{
  "num_hidden_layers": 13,
  "positions": "alibi",
  "attn_scale": 0.0884,
  "tie_word_embeddings": true,
  "extras": ["capped logits"],
  "init": "normal",
  "init_std_qkv": 0.0279,
  "lr_head": 0.0135,
  "doc_mask": true,
  "dataset": "wikipedia_en"
}
MLP neurons of a small language model. Each row is named by its layer, matrix (up: input weights; down: output weights) and neuron, and shows model dimensions 112-303. Each number is 500 + 25 x the weight over its row's rms, rounded and kept within 0 to 999. Numbers have three digits each.
After each neuron's rows, "fires before" lists the tokens most often just after its 100 highest values on Wikipedia text that the model never trained on.

L7.up1280:496492498511492515503518514515491538496508454530511494522501511528525484461536521457500533522524502460514502461537472537521491493501496527541477493541487478477495496519510489479456511512535508538536470493483518547530508523529529518500525525515514551467492504491502490516524457485543453480517496439473535535502428513519489498500517471478485472498487524446523545473531530513491459496478523497493518505487488456500527510492552514547501527484499495487493476532484518463477487496520479485479459495514518508513480486488483457525526526526494521464513474503519506502489486530529482557
L7.down1280:496503467516497493484540481472506474513504483531511508491484456516548469536502494513507577443527483536509502522470511498465534492530488485501521478538524502551516526495481468492500492480464464463493480509470493531480493511500449498453491485562507497503487488485481499509511484519475516487477522553510503486490534535525485515477515485507511508490471507502480516499495489477539471473496469460512489499521488493495504531482504516472441463570507506501517453514509498514559491502453531517484502486487457468483486480519518500472529480512428475500485470502509476502533485543498509481
fires before: " ", " a", " the"

L7.up780:519484499490493466479491517490515473485487509533499525477544519548487456516480507466522504480466486505468504533538489527490503519468538458517519526504516499496532492500547473515470535501522515466497517514489471434496487481533518483493493520485476560522506490523536496531488554511490533497512486496522531490510538488524492454527516472501505488523500483510484480488510516508546510516509500507497497522499522488525487472538476508471538488506524471532485515519510478537490532501493538471504467488475493535515523487517498484506502506528498517488543518532513441462463486525484502497
L7.down780:494476536509544505510511512472508538481528530489487509490510474463509526512491502499450496513493507496515520480514524491531485486552467549477512468471479429449480496510493464486475459531523487567521534502501575536475478519499509548532460538470531503533479470503500486483473484488497492502500431476488484503477468541518506520513469483559483502460496476517511435512486506483502486514498498460534545508474501489487526489538494519545527471519454522498521488473501531498470500460500518477451497534500481449531514504528451509507439486501494486493485498526509504495464496521510525510
fires before: " ", " |\n"

L5.up869:483522480525487483472517499491471538485496528495461483493530456480553514521454540504534476498504512503477513509514482514474502460498547502484525526499487478493513486545502487474514518543465504492503484488519528505522524537550516510464496499501541569508493516487488418506529475531485453506494522507459512520490476520538485517498499530520517506486506486511466501480524486481541512518480485498502528479549502452517514477478546483510528465470496550555486490529478514540498540478470520498455464503515529488497499552537492471477512522504498541493503506489523481497462496468485502467
L5.down869:573506486527513497479479536507489509524485512485488526521453486490525449500475510474518494445471538505472566522502502523498481471511516498461533521513478478494472541448485482534486463486462435450464465485528512518495478510495487494494496512484472525512531497509512500475474532519498485522485491511534504517493506495505515474510496505510481505512521544516539520526486508475512512475489502465500517483482505452513517493463532496504513513470512486560462520511491489541512534457497495510459449510504525525513487505496495500479533470491447530512484526516505471481497459427471540479
fires before: "20", "2", "1", " |", "19", "5"

L5.up1239:496456538515468553551476480515487491520502492510523501497492520493513485466483472471511524513482531479530460517484446525510488438518475501511505542492526510431497491550500507494520498466462525474476488520509486524505513523502497502477503449487497502501465513466495535548485524496480476501502547485449490528481507485470532480499502481502499475484480495488516488466513506441520504485505488509516532497487470537519484485480523563510540500451538480468516444496501492435461492559523532471476472512491553491457468516472499500504471486493501511498453485505513540528466482509470461467
L5.down1239:497513516439523486499490471550490539482479494513528512518472479529517488509556548474518534513478527517479493494513520551503486460511488464466530461476503506471493450507513514459509503467478473528471499525490468515446524523506489417485472517516521464476483496499533492537458505516477500494490532466505491464520528493525484547499533452470470479498521469515535475498481493544491518476482480514532501471516464465503480535518505503513484460505501545470488508508504566473549480524556489482537502524442471449492496530513489494508441491505451539494511507502507497479505468487522522533
fires before: " in", "-", " |", " |\n", " "

L6.up950:511510500518516477521527498493471488495466500538494480487503520512486481541549528476494505488451480533466494502493487527498519518511538488527494545505458516483521503481472472487472483464480484490516513542539480481509520466497538484498487558511502479478546513500498454491547510529492467469527553473508497515469528482504495495467527486456465505548523490508526472498493521475443445500490554485450504500431494526475482462497499481485470482497525517488453521511481521487515481481468506527456490525480538505495482481535552501503484510512490505504485509460500530519475501450510505440
L6.down950:521505489517518496452463487495509472523533525551538473521513527506492534533488479510492473478517450479472525488517525513531487503541473502461508483522498500512517528481549476468515512468513506514505502515500523549471497508500496498511532467497433527462455503466474501526481488506559474517487517504503511462485482528531527564501553507498500512506555522533482514491511500509439499459484484510489537521535508515481500469523466512504529496577518469488464499535514511515499487474526458500524506567493472472517505481524485492494506477546535471456528495475524473500462503518488519485
fires before: " |", " of", " to", " |\n", " (−"

L7.up700:472481506466516525467544515494470464488506520518527485528436520506512475518501498501504468503505547487511436495537479492537551541518506527513496512496520499507501485557488507494502513519517495548502545501479492484513482465473485499502508540478452478543520470501469521486482502505491495536472545478476498462500495521497516431485521478487509451488513497526479519492522517481541494479510568474467518522545468504503492473507499525468460476496521485469508454498520507499493519504478491504486513511542498490496479528439437532474503487521477518518505468464502489511466479511520490477
L7.down700:532454514487513486475465452516504495483467495528496556505510489544496508497492503496480519489519531555497576522476552491551487487488460498505498518509449482540542497527479502487505480550442539490499487524537469486520507511504469467520472510503484462479457513503509513532499475529537534542486503488533483451532520538456509504505515528538479521500529510509501523502490514483481521462491512497475520491495529502513517522512520483514536514539520459458476494470456486528493439502528515522463497479496547508507541468518497449489483516454473489523546498527507467461524507493527468500
fires before: " ", ".", "–", " m"

L6.up949:443503457509499480485497505499434454506506518515498483511489495518489513492508483508514505476468492527529513474533482503506522517499466485499464492499483516488533517505508508506498497494446495477481469513475499500472516476499539520537502511491518486487506476502507496500507565468502466492539514517480535481467525480538532516483497497507488511520481510556498512462494518452500520473524522516598482466538494497507523511508528513496512478528542512489486481461500433519513497493457538434536512552432506503539526494498482520535512534515513490519546507532501462531502471471528459498
L6.down949:530451490499520490518453494495465530487492478494453505500496494523484488539508503524525514460464545482489471530499476480538458530532480496496511535473507446509483476526517519517498459505483501516516513461479503513518490514503488514522488510477474516543519507515560469465482530478502528566515457430477474504539505540447519468501465519474511507510490477504431503531469513470460503476501497504498494503532494449488477494489504511545509499485528529488506495475502500461490504485481531488482488540521498476515469522522472543498533517548454517451502495463533537448522456521497519471
fires before: " |", " as"

L6.up1108:503494482511557471501487512497526524540477507475481490468474493511541527510525484498500498476496520464512498491520436444486526552526485513467464479489488468523468465520499488461461523509528501510508520501509541485494502508498434487525464492509496502441472502470485522511467475488479479523496488466532505508443525473519539510521507537523534478499516468491469493508509520477527499511489556493482480515498478494467484538483519518496501498534520478500482477510470478486541455526503480507484469503478498501471492455493476486528494513480522555529521500519511497459506546527486513483
L6.down1108:470490492484470425447556502479522511496513483486492509495541493491515453499488498498483458512488493486469494526472503509554523489481498489508512496499523512483583547529512489508521530476491507492468502558527521505487475489512503567468482525523504506482517498493544539507531507534533497488499525564506487492473526528512430514465503492520503534529501525531536504503507514499522510464485532497514505502523498474531473502527485542534503534473497527483551507491506490485463514503532480528479511490499471491487477512527461481481463507517446539482513548516489483505521489531503482515
fires before: " ", "20"

L7.up1044:513532490462484522510517485466511512436504497516536501458505502507557470506491512444476521508519490494483506476467512502515507505471473504498500513467475508493489497459488488505497533457529444524494552515491512513490529515493518487482528500502503531475473535502512499536480470517523474512500500502492560526531507557496544514516528461466539509489541484467492487499533536495525502502514464475471480498527483465534505527509500481533536515517517436537449474490470464464493493467481481480508502493457511504466489472473540510469524501492506504528521466436527475539545519496523497534
L7.down1044:498502537487491508488515474493465512495492464526496477515509547459529480495481514497515491535523504480496472492488508480543456522471495500474495526530521479506487528464503509524496557447507487472535499477476522507498494521513498470468489569522506514534519532493529474488528496487558498502488482519508480537454477505503532496470521513489472532494518521484507526485461506510514474504528525515440523473488503508503490447447505516491462501502501501466500459483520531502484475522462523455461469538508502496478488441522519508540540503502502439485525441459504583518497509489548530498
fires before: " of", " in", " the", " a", " at", " on"

L4.up1192:451513525481537489503492520533446507526488473477526525486566500495496502491492560507446482556495509508479510530540504486507488494483489527494484537509568520518481495496477512553479509460476498506531505486509477545518512465481513525469504517527487494449470537521502467548474500461521534535512497475504469500487493500547518503496510469516459493526479534517506503502507537528520495468486478510468528456519473484491479498489475452510489539491531548421502474516467493492521527471501527541505499501500491479477495516478490557477486521485464547500464507495500475511503531474537496505
L4.down1192:499515435534498504485459511523513514505516505456511502493460541455486495516528505519512535530473516522521486516480505534478475484479492507533493515514476448536458497460491503546512518472467491494502473503497480564508491511522502466512490492506508504477573520491499501507514493477491518566554502477463515521524518497499492475482509448531490529461488501460465530452482543474505522511465504533515516488517497479486463464472465455510473499470511510471473505515501506454487524522522511534548478512482518523537502474503479526469500515472449476521491507477533500492478534496456524505
fires before: " |", "ani", ":", " "

L5.up1172:513531536470442483491495469499506541492515472438489501492547560510505514533514503530498499458489500493502462519455464536516507508487503465475457509489455482485509503481497535502462550501488562499442513532537535508527535501519498523462501496521507483521495460471487522539507491507502495511455515451517472498493495521480472484529512489517522491486446506494478496515470546487468483502445525481511490490497518507511469482506496492468495514499519461474501462473523510508496467507493487491560474533464542540498527461518514526499472524558462523493517477514523525503500463503492473485
L5.down1172:494490531519483435488456560514488530491536514480492493499500523482493471492485487507512488504482524470475507511486487537521457499528517481486482506496509515508525464474519472483488530493503524519474510491514528491476506508501519574519471556474515521483493512497497508522519492498483508524478527456471493527512490522474472483497464527459514470509523501506525496454463517492535491463505522528547496485516487510517461460500514494517487493508491473484498505465500494541475538499480478496505505520490521515531516499495446500483513523552491530442532489538542506470489508502475472515
fires before: " ", " of"

L5.up1360:494487525514447510528501523471455479487466477462461526500504460493510506490501489514542505514536500457484513510485524509496525534535500469524512507498539501494482478505509531469481502460533509538546509505478512523512493491503459498469458521527491505469522515517501511503486494449515527528419516505481492497498495535451509501525531504479463480491538488497546516504489507533472485530496538499477557471501518472505488499548495556520499496459505507517568499491520486524474541525486467496481532491490495441502522474503537495482464484490472468470554496507525510512479492504462497503
L5.down1360:497494452494502454496515490494493477508483522518503511512469491509482458493577520498537511493518506482492464503507481537464533520553474528497485482516497530504492528568509459501476499492493476474504511531443467495487509470470480542509458460496511493476522515514491515490500487473501486511494484504513497521510461509490475469487507491479461503533528459529545454466512576515506520483466499493519529467488486497480529500507514512487544468494440477510507507458517547526482514496539537484522526544530489505526468510523476501487454488513485521534512499500500489498465535492534567496
fires before: " ", ":", "9", "2"

L7.up330:506476456480497533502513509505511516527537503532508530522463546497502455517488452520490479494490544490481486478472550515462506512487480484498480535480507496496497480488488485514482501490507498477448485502500479482532505471478474503511466488485498467485543512537456482517514480522514502512503496481482446533476474515476489489499477488524524475501475492481504502498501516489471485479509473466543484513491483479483536473531535479514518535498487481575533513482498489491530468527489509470496538465438508495478536477536493498503474536526508549499527490491543452545528496491513502507
L7.down330:503502475478492496480470509510527533481489498479488531492518484486493505514459539511485508454499453482524454543496447508515485503571482462493508499497500511516503517486526520513483498528499493533452494485490519484528542490507581487469482482487508510504492494525442486471478509511490517460489502508497518465516539477495537488479474530423453504547503551542511521505503477512521528535471490491535504524524510483517501509503451516482493465489482511450475505527495502515500499515489478536502504437526488538502460486498479478474504488460480459510491477546473574514469500506508559430
fires before: " ", " the"

L6.up1339:505519580508492473543491557538512481479521479549498485489514506508509484495510511472486466506522536500498494522535506512483494530457463455532498506537500471523457542548491502436438514494501468499501505516466493512526482500489505491489514498513501506517502505498512535512521473489504496466517524505511558477492527510556491517526523487493491544490493455527512481509478524521489539459521496449502512556504490509469492522500517525531523490517516499486516463527540480466531503522521502505543530522508512496493468482500484478485478514508489449530518465500519502511459473479484496557
L6.down1339:478504505493502514517489471517512491539522495546484526494489465487509467524498534464505471444507517522505520499487525504447479503518545485553515505509465530500481502498485486477503523543517497525495511504522487523530518483485499493477530513501541504440452486516468544541542548525554499508522447444479514460499513498520507534462507505503515514476481485514475519494476490457525516521483505513527483523514493489487499526526532506548491511514501474457490520494494461488508502468496475491470500545487477518470523489470474510515486526534515469535467492501531526503519467513489478472
fires before: " ", "\n", "0"

L7.up1499:508479521516470494523507497486479503499471491517526515527488463485504499472504462482497501462545531537532516449548502533494479472504507493470467473468524507491503493490477520490494470502500495493504504504510466475487458485506529535475491476487507516500528494519488480485514510517564486535472494511472498498511446489445514485490497533482489502441530491519470479488475535484514475514485530493467517513514518486501496471506471510546527478455514496494527517505508479505507529512476501521502520507518497503496499521462476530458468509490482502495491465509554469474467468516488503502
L7.down1499:487473473473535531495458459511478472504525480504503529553472548506510473537480496443501477538484506515474521493477477506479483517481469476497505487476479513502481502487521500533470531483500480523498471491466477511505498472554470434517516465496522562467475460498505526456519495529547475482507513502507532496488523492472498447494517514498508440481495474516538512502446560496528489489494489491528534518492495547509447495481547440473507486486530524565519520525492523516500519475511500488454512509525500525481495487507467496500519488537457446496474517459522464497489492509501518455
fires before: " ", " the", "1"

L7.up730:509519512551488503510475517556488479491498521517494543546499514518468486473501478497524541487462530521497504564517477537489503466527473469458456533521484486467496466492508496494495465524509472493507525519500522514501478496495477473430500478502506504509496507521510537515491499537524507482518466495523522514493502483452507531503472513492502497509521461481501495463501492500528512501532470528507514507454484495554515487510485507478487536500493494528483470523498487535494528494493502482503513508476527476474458506509500486520499545490481523528514525498505557474489466497456525499
L7.down730:517541489497539471517509531506480517516466480447499504474522548537476493498512504543514497497446526491461504515531462497460444508481483477512504499517481506483520472525518500495530527450503502538492523488507496475491528515498491526495531493496511484472510459466493447521502481520468516513516506551501468461462477527453494567453480436481516479525495492488491508488527513484490550493487503523501498518459505486478525516488513507501506498488515479473539520471525437510489536452427491508458507498480456503489498533496501536443532521470480492484534535504525488491481505559517511510
fires before: " of", "10", "00"

L5.up247:547552550494521470510486481494488507513482499511475492457514479483518512510517521544514472481500531511499452473520450495555480484543544509559503488466495483491483511528458525473529512470499511487475475470479530474510505474465521521491513520477488517515523472503481490538498495454534463500481488487485490529468463518437507499493482499503508461499533541471518541498507503518492448476513507452478490440481480476452466524497512562527487539467496495479479468473529475494485510527525517509493532513467517539482524474518519490504513509555464509520487465474484528505469505482499473545
L5.down247:477505483495489547516518501465529534495466518530480475525521547458528467499513482482491511470501515486498476433507478565475478493535495425550475470497498495500484485466494425495510495476451481507503518473486512476447505528522539553479509525547535511525504523566540513509475492454471477522507473470503467539469526529471502482472491471491492473485468530473518520482483472481530507460481541454521512538549487537512478504515508528481482487513476446491485500458482518526485480469518518507499486546525515523479466478541473472500496490499464513522480532536504515492471527501536470557
fires before: " ", " $", " Swing"

L4.up188:502508484526446530499511567507477471535504445496539529533478508506487458498444491521510508459487497464470487470523493516464498494490494485517500480512517467459515497450529510503525519498493536543538519520525494507534510448483509523522469501468508502510478491494482472529470530436512502485475535524521502453467480514479494499524473508573506472504556498491510522511476485534497458539509537491487504515483528522455534485489532481487531475470507441504524508506496482533460512487525486495449517481466488527506554492527498472476496520494523465513492473508506509550475468483498494520
L4.down188:529485510471471506488474530505507522499465480477470509545462534496519482499485507483472463486516447538531508542513487535461529500490469495467483506470493494513494533484488482426501493495506484523492506546477477511531495513476531479498513502489480531522514493532524525553545447528480514508472480523519434507492499517480468490511526516539460522495512495503543505485475515511552471512537540510466537473522510496475494496532504520500523476511491531499518515522533449450477479506503480443474506528503496522519499493542500492520516526491449517492475485510512479514536525522505494508
fires before: " "

L6.up1515:483471439494468485528513523457508498451486515498513506540483475496513506493495498498462487540535526485484479469515538515462486499505502454486456556485492542501488491449487481487472468542557513501525492493444541488511507473512494512501486495471501497490517515516459531467516511490498520503476506505517487530507508530476464477499479541536535502473527491481511484455483506481487512515513534522476475467507527480523494545467477528495504510498502500523491458532480508508462497500478543509473498505521506462490492459490528497502486510493506549498570471500495523495560454519452574544
L6.down1515:485527524513502540504472452495537484526501469520475455508498492491503531508506498504485504485484472504519536525518480463533508529529479562535497463512444467482495501517517477512535520449431548521509468549561473437503478484502499505487526503488504505505516513482543450484491488480503504500491483512496497505496475489510489507483491526508502425551516491514519540496526540511465487471513454490453524541515526516507514519511467486530506527494498519472513523490514502556483489469532529486519523433531478561487516517492470489495537525493473512531501513485494470486464531476552419495
fires before: " of", ",", ".", " tournament", " "

L6.up435:466521502511469494504531523505537479493494533459500512478483481491526509477511443490483472519492481471486444519531500522474492452517481513467508511453523531499508492482505497474462533474484520511493486465490480516491507519510488543460469476482493478501505418522460509540477521492520509487437491478532542535493516526503467517491521511502502512474484489496497554497501481551478463516494507534525505516501511470485518499532548503506498480507525452495561522496513525522525497495502498516488522485505447541483517496545502492571501512528487507481470540519523491517508501509448549522
L6.down435:511496514525499490474489488499517541446518489484476523516510464490493495497450497508510469496532546499510505519532489554542518514489537464517498493520500498511486457481462542521480497552487535513518490507497504521506517505482490481494490513483482530505492527518479516483504455540510471532527549540552513464490496482519435491504512461506517517519498497515495501496484508505528519489495495494465503476531488578447484513513496484481501544469511530500482518504495482467532481497532547550510493467522494495495449477528511485460497475500505489467558507505492499470506506480507448480
fires before: " ", "19", "bi", " the"

L5.up363:551552505497439513530483506455504481497509513505456512517476472496492496503498518473475489489495492526513449508495436567482484503528480534453551513515511457467502475470512522486517479486464504464549488506515466535529510528504505494556502510494482500530539539511508529512486485518471484481462470512484502508471473514535477506519497534525458525425423470497480532519505523463490456516522535474487522508549491497475496511564506488496485492490508486509478454505489456504521521492463469478503530489490499519500534558473489498484529515484499474508488455485505494520440505526512475487
L5.down363:515541534498481517478474482508484495470504513488505493552486452505471506451554491495500513508509517481493531489475485479505524480499508544485519531510490532460514479465523471532453454471492468499536458493474493492427503505494558507498522520515495475495484468513498508525529493523491475502478485480459521494471508512508511503545510491485435508460486504511483530517516536477496498472494476490488486496544483513508460482555436496481508485532524513517474483503455475488499434517533504473505484495469499537482550526498508492499517514495482502506512498460480502494508464507538460484
fires before: " by", " in", " at", " to", " on"

L5.up310:467488534500465479502514448469496486468511436492451507536446466523475494493493500476521501524486499518487500487501508554485499485483500513526504503491489495451495471477497542526517496478522494514489511529471484500504499496475488493509508461502479497514524450449495527479468522465439484499466485480512516506489487462563508497534452518501482466448485486522511500463534491453500518501537504519501521498503506488516518482503498484476519471529519508548465474488493487470495486477521512488528482503529552473487532482490510441483550463501516500540466476517515506521480488523515505535
L5.down310:527532517470465494503484491502505506489461501473519477495481519473443477503478497539500488499532537503502506451470504511498486493493491518475539486498486494447507480496501511516521466484481502498513513481467514517460528487485528535541522503495460531501470527509480529493497552477468473519484468509475482480499520501491505511509524520497426484525493490514469544488496501522505557511496478513521479537506523517474453504507445459556473495507483515481494499474519495512536504492503485487453487537500497520462481547506493550520540536460550483532542454506507449522491509520488511502
fires before: " by", " in", " to", " with"

L7.up360:526508460500463503506462474501513526471495462465503484488532506509538507485482485470499496498482472466480468535482481471490519539474495501501520507485483438489523552477547561543514521491501534522527498510500543507520497472499467532511507505513508497496492507457505478483500502491517513497493511505525497517502433547536490487478532466493460530547527486530496510470485506526556491509504533506518501515513491488490524455533514495483445497490532529529486522503507487456498473515527525528528525466483525458508480526516490504490497524535474489525502490484536487491426446540525526535
L7.down360:535495514527474535502495475481559523498468465532476524526484472461492490474522484517463517491504508512506515507492487539493495516490517519546488485513481471471532492507515465476475526507451477489484508505516498472469478525511472511465533476495561450503530485455506497468486533467492510490510557549517512475519445539483503510518498496499521462496495496524548511516506492533491502490538465509497483495534507461476479480520498457546439529474489526477481520489472504526497501456502561486546533503508494515478492477522490496517526488506455482501510480487488504553510517475514487494
fires before: " "

L7.up268:477526504512483492419470485492497476516476472495507488501497543540534510466508496470540502471495498531452483530525475530506535497499503494521491512459500452445480480551466492473480494501516464503536469504528483493489512506517526490526477491479513503475499466506457511500534510484494482501479498526532492488483504515490487469500550529486541513514532516530492478485501465494538503452542474525531503478489486447485488443463527492556532502505484480506498472458517492515481500491507493482504515515436523508521521454507483520500508530460516456516537503481513522472493488490481505512
L7.down268:511493485516461536460508545487481511473468521466490478524513465496529445458501502467489513436484466504507465500476494466520491512547491450521489492520574489494496484473554501506517517513442450478468533491499474460474493543490491506531470540479503518489529484493546516440508474512479533516512523497497486491510513510468469493489489503446496512515480512518460488478491519470521544503454504527495512479529499502492488500469499492486503504503536495512477531485488528516508545490487488517524527509491443552489448515504526506502530517526472524502478458481496499515473521497486512496
fires before: " |", ";", " to", " out", " |\n"

L7.up647:479477476486506486513521517508505506465490528502510490500516538514512502485492445465489482534479534544501507517509511485484476488534521481491483473528517503459547485481535489506480492549509525545459506472483541465494484503509454512500464511516476535536491505427530510513511485492510465522516488512533472517516493537472538497483465485535470562536481525508453526512517476496508480473439516485531552468511439515464494460476527551502474508523526468476511488539481438497493470545526485527516536509512501497505531465536540507529494533493504499467494506487486536525542473517467528483
L7.down647:463502516497458452502484521511532447522495541455519530531506518491491514504478539489501453492525522509504521541493500453494495488502523491533482505469494494529467496466423499510439528513512510483491548496494472489543502489529504470458525526477518472498478492448517480471468489494523493457548481481531502520454455494509530496500520437499476481485506487531496511515551521467472472484475491504526517511514512534460494488512494529481511540496496507480509518512486488541480535493501481497542515506502486495498506513513508501483481521492533475530534465471555487449466485523512512504
fires before: " "

L7.up367:520509476492521472516493524489519451497501453478502581499534491479542463502477489537492453502525488513476458457542506444526524517521497475485510516506522487523471474481506507474498482485520544497514509476489471466461519483481514540475496523498488483507530525495507482503503525537540520514492481474522503528487471492475436496482498524513495456497539491508505476459477504461531518488462512511530502469521494528514500520510520466449509497505514470515525515487503475490467508518483489515479505521480490521506467430489520512482497499483528478493511548491525507489494515498510517517
L7.down367:479463517528549519484467475514506517502504517479485523508502481540499514493505472479515486515514495490495470475473503514522466495504523556519467490497504524463512437502495492510470506489542487523487528489479515522562464472513530509481470535523499522529519522516513521488529464471519532477525472511482531471452490504507499508497484488515502511479486508509487452488506548538468476518522505510509453519497479467528466502483478533497513483465536526470465529523496495521529481463500508537528464519483519515508491583531512471503505468486474542490527489476497535528488545498504525468
fires before: ":", " ", ")\n", ")"

L6.up1353:462523513435473500537518518496510509514489512507480507557492485546511510503505492526504527513536503496501526470478482509510449489510461459498478514474523504471519541480509492512493492507504491519469489502519435462507521485482562508512496457518472504473549508467487497495511504469463537458465477491494516505490468536485513540479497515501468529493485508522479515503531512482511476492538499485524517482498503505514476478549477508535478506557478504568507492512530552509476487519470481468518440458471571531517507561519535458537501477541486524480529502493486498530513494484488471500
L6.down1353:520478535450495482496516501503513469523534504494510491542513440469505479539507560445484480464466501498527506518538532509531522534518533495501503549493494485483476503494498512511501519462510495526498504530517525526469472476473517501467490521502494522519511469492520498522551477492515481478504545478535527466543547544464544531511540451493493473504531494507489495452500489526475522485478517455496483513514517458503475502531502553511503478464481523477524495491473527481496484504533472499498511493446533514472482512470519474568508519531489482503503519480517518501550481478465472460
fires before: ",", ".", " in", " of", " and", "s"

L5.up754:488525528518442512481446543490504482501458523506487448476504468517475529467496510508493441532518519452544490498544494536543506433492478482464528493481468492477494494510499492462506487462488520510514494503483469504495508517509507508498463510501505477522493490503540513491483522434495477497489499434498499539498499510506507467516497507478492480470472508531527506526535529448488490505533525484507440489519468515508511500535490521500505488525505486545522499492462489459437502500496494496524543472465502509519474505507456496513499504534532507514505495493521482478509498518543465534
L5.down754:564500488498473508488507503505483506511474491513474486513535509507527484511511511515482461485487516481506513459514510507501536479491475515489518485488515517455490497529446486477510498501494467481507481517506445554427534533475489503489496526487504522514467509458563499499532513521503536530487511506508532496507521475517497465502490506544506482514483492536450491459492520489502465513501469457520454492481501504514508529530470511490472497533552482511469497528501512471526459473475479533527536550493472528502479532482493495502474465498537463462532502529503492518491504496510468479
fires before: ".", " by", " in", ".,", " to"

L5.up798:492483508473502528531516524491479526536514504477478476472505509504500492494476454529536484496503529484524525507550534501485558453484528523502522472465463524481505506485516488494478482466487525514520513488467494504463474495490459527518514495484547505493491485500553521512506482496521511488494487465487519526471506503461492507520456468478503560524548499489519518500473532471489483491501531500491496493478492534433472448470562503542512528481498476486505447554485518473546500519480481481511502487454518535492528501547519452506506506468470509524480505502528494498508459489515507511
L5.down798:477495552520485453512517529515508525474492518523530493518495502482465483514575490529458525461512522481481476487502542519488506517473532447466533536509546504500483476534480452516482505498483475505481527513523503497476488487488559553481461539495504500495441535530516497519510507498515514509517489484521509487502523487480469505532529535520462491512483484501506529498488496546446509507486463499475506474519471538521482480493487505498521494518480490434495503512472518482514512489520445496453506478474496495514491527500537481498492535506492503522512557508530526480541498498489508494
fires before: " ", " of", "one"

L6.up34:501459516504496491498570527472473524522486495517529515494530491528483481465484507514503478487531500521566482503508505480479515457477452489496480517530509514539529513521513503522508498475468534510510464490473526496468480486490538519497521548440518521513454551464508434531457524483540482522488496535498517509504506499498514472480463510547485531511525479502541538477506523478501532520530532499470521516502495493510532496499466497475471511483509485538489521513468508492476520487483495485530470459494474482487494492549521538539492477499508495536453536496537501512452468468530448485
L6.down34:478502532527530515454561495490477476487491488494471494480480493509492526478510521484509499526503506519492490468439528473504529439486465494519492513504451533504495488535532450507502489522528452469523531540485472504484519498467545468506496521486468463433523468520496529508467508500494466511477508509526510499460502487507479492478488471506502516455499426485509491500496518501545563480495522526480500539528494495516521464499521487510460471501481495519502489504518497518503504533507523487486492515500464518477489500511498477535486535469499477526493512491509519493502518486533505474
fires before: " |", "\n"

L7.up1404:452487503492494500520514530478511475515485488523523492520490448455490423462466543498489474439444511489542452538501503467503517515495499489505505467518519457535471503506510534487462527523482491515475500463522467539527514513479515520519497455469501472510527501460503477516496548492528529500482424487525504465511494513528508561453503506541483483465503486509456531491507474494487528510520489508467472523502447536498498508522462473487505520495530529486481485530463463436517477451493473521511499496499506513483550483523492469480480494472501532502490515477524526498528457496472532472
L7.down1404:506493562522506527538504474517489509474492476532429526486534507433464491551491530486508469511501454513514502495519500499469547517464502521495496508538478511537498483495501524490460469508515458468522479493488504524516488508498533498500529479518495450502474504488480495525484491535503464498479510490475511515515537497475479538493474522498541497518510510479502536471511521508522519491484493518539484464552486481505490459520527470519479556487561454448475527488557461508512506473488511512451478429582505491476486533447544500499502531496498515535458536466547482491504488532499490491
fires before: " ", " of", "\n", ":", " |", ","

L7.up1207:514467522481488489532504478466487486461471501534520511477478536458504497541485532491464498565473521545467551442534482519499464484483496499507527499489517476485483452519506506557459500535482537517502501493472499457467512527509478562488500537533503504522466530470510569482532509496522485498447491499475483504465445508546469495457520478557490515489474468489498514515531541471530481458532513499492492520513485468488489495566503526536509474519508506491513466451496481509491538458538505503509498516525529536526501501535468536491520521491526504490505472514484510531482483504519506500
L7.down1207:530496487529469510517501533541497446527505501491479506484510496474477487467497525496513486524499551523471481466489475528525476500460459519530536511505499441483520499509488456497460527492474502501532459514489477464470531510468473563512489533507483525504470523485514533491537489448522490494479472512485490492488482543548465457527525523539479509480513499467504489480479536509483524519500495489476517488531437483490489502522499524500492520503530500530497499515542537514492518543511540485544480531485509513469473488457537461504511473491510479473539496507564469522468488494541495553
fires before: " by", " in", " ", " to", "1"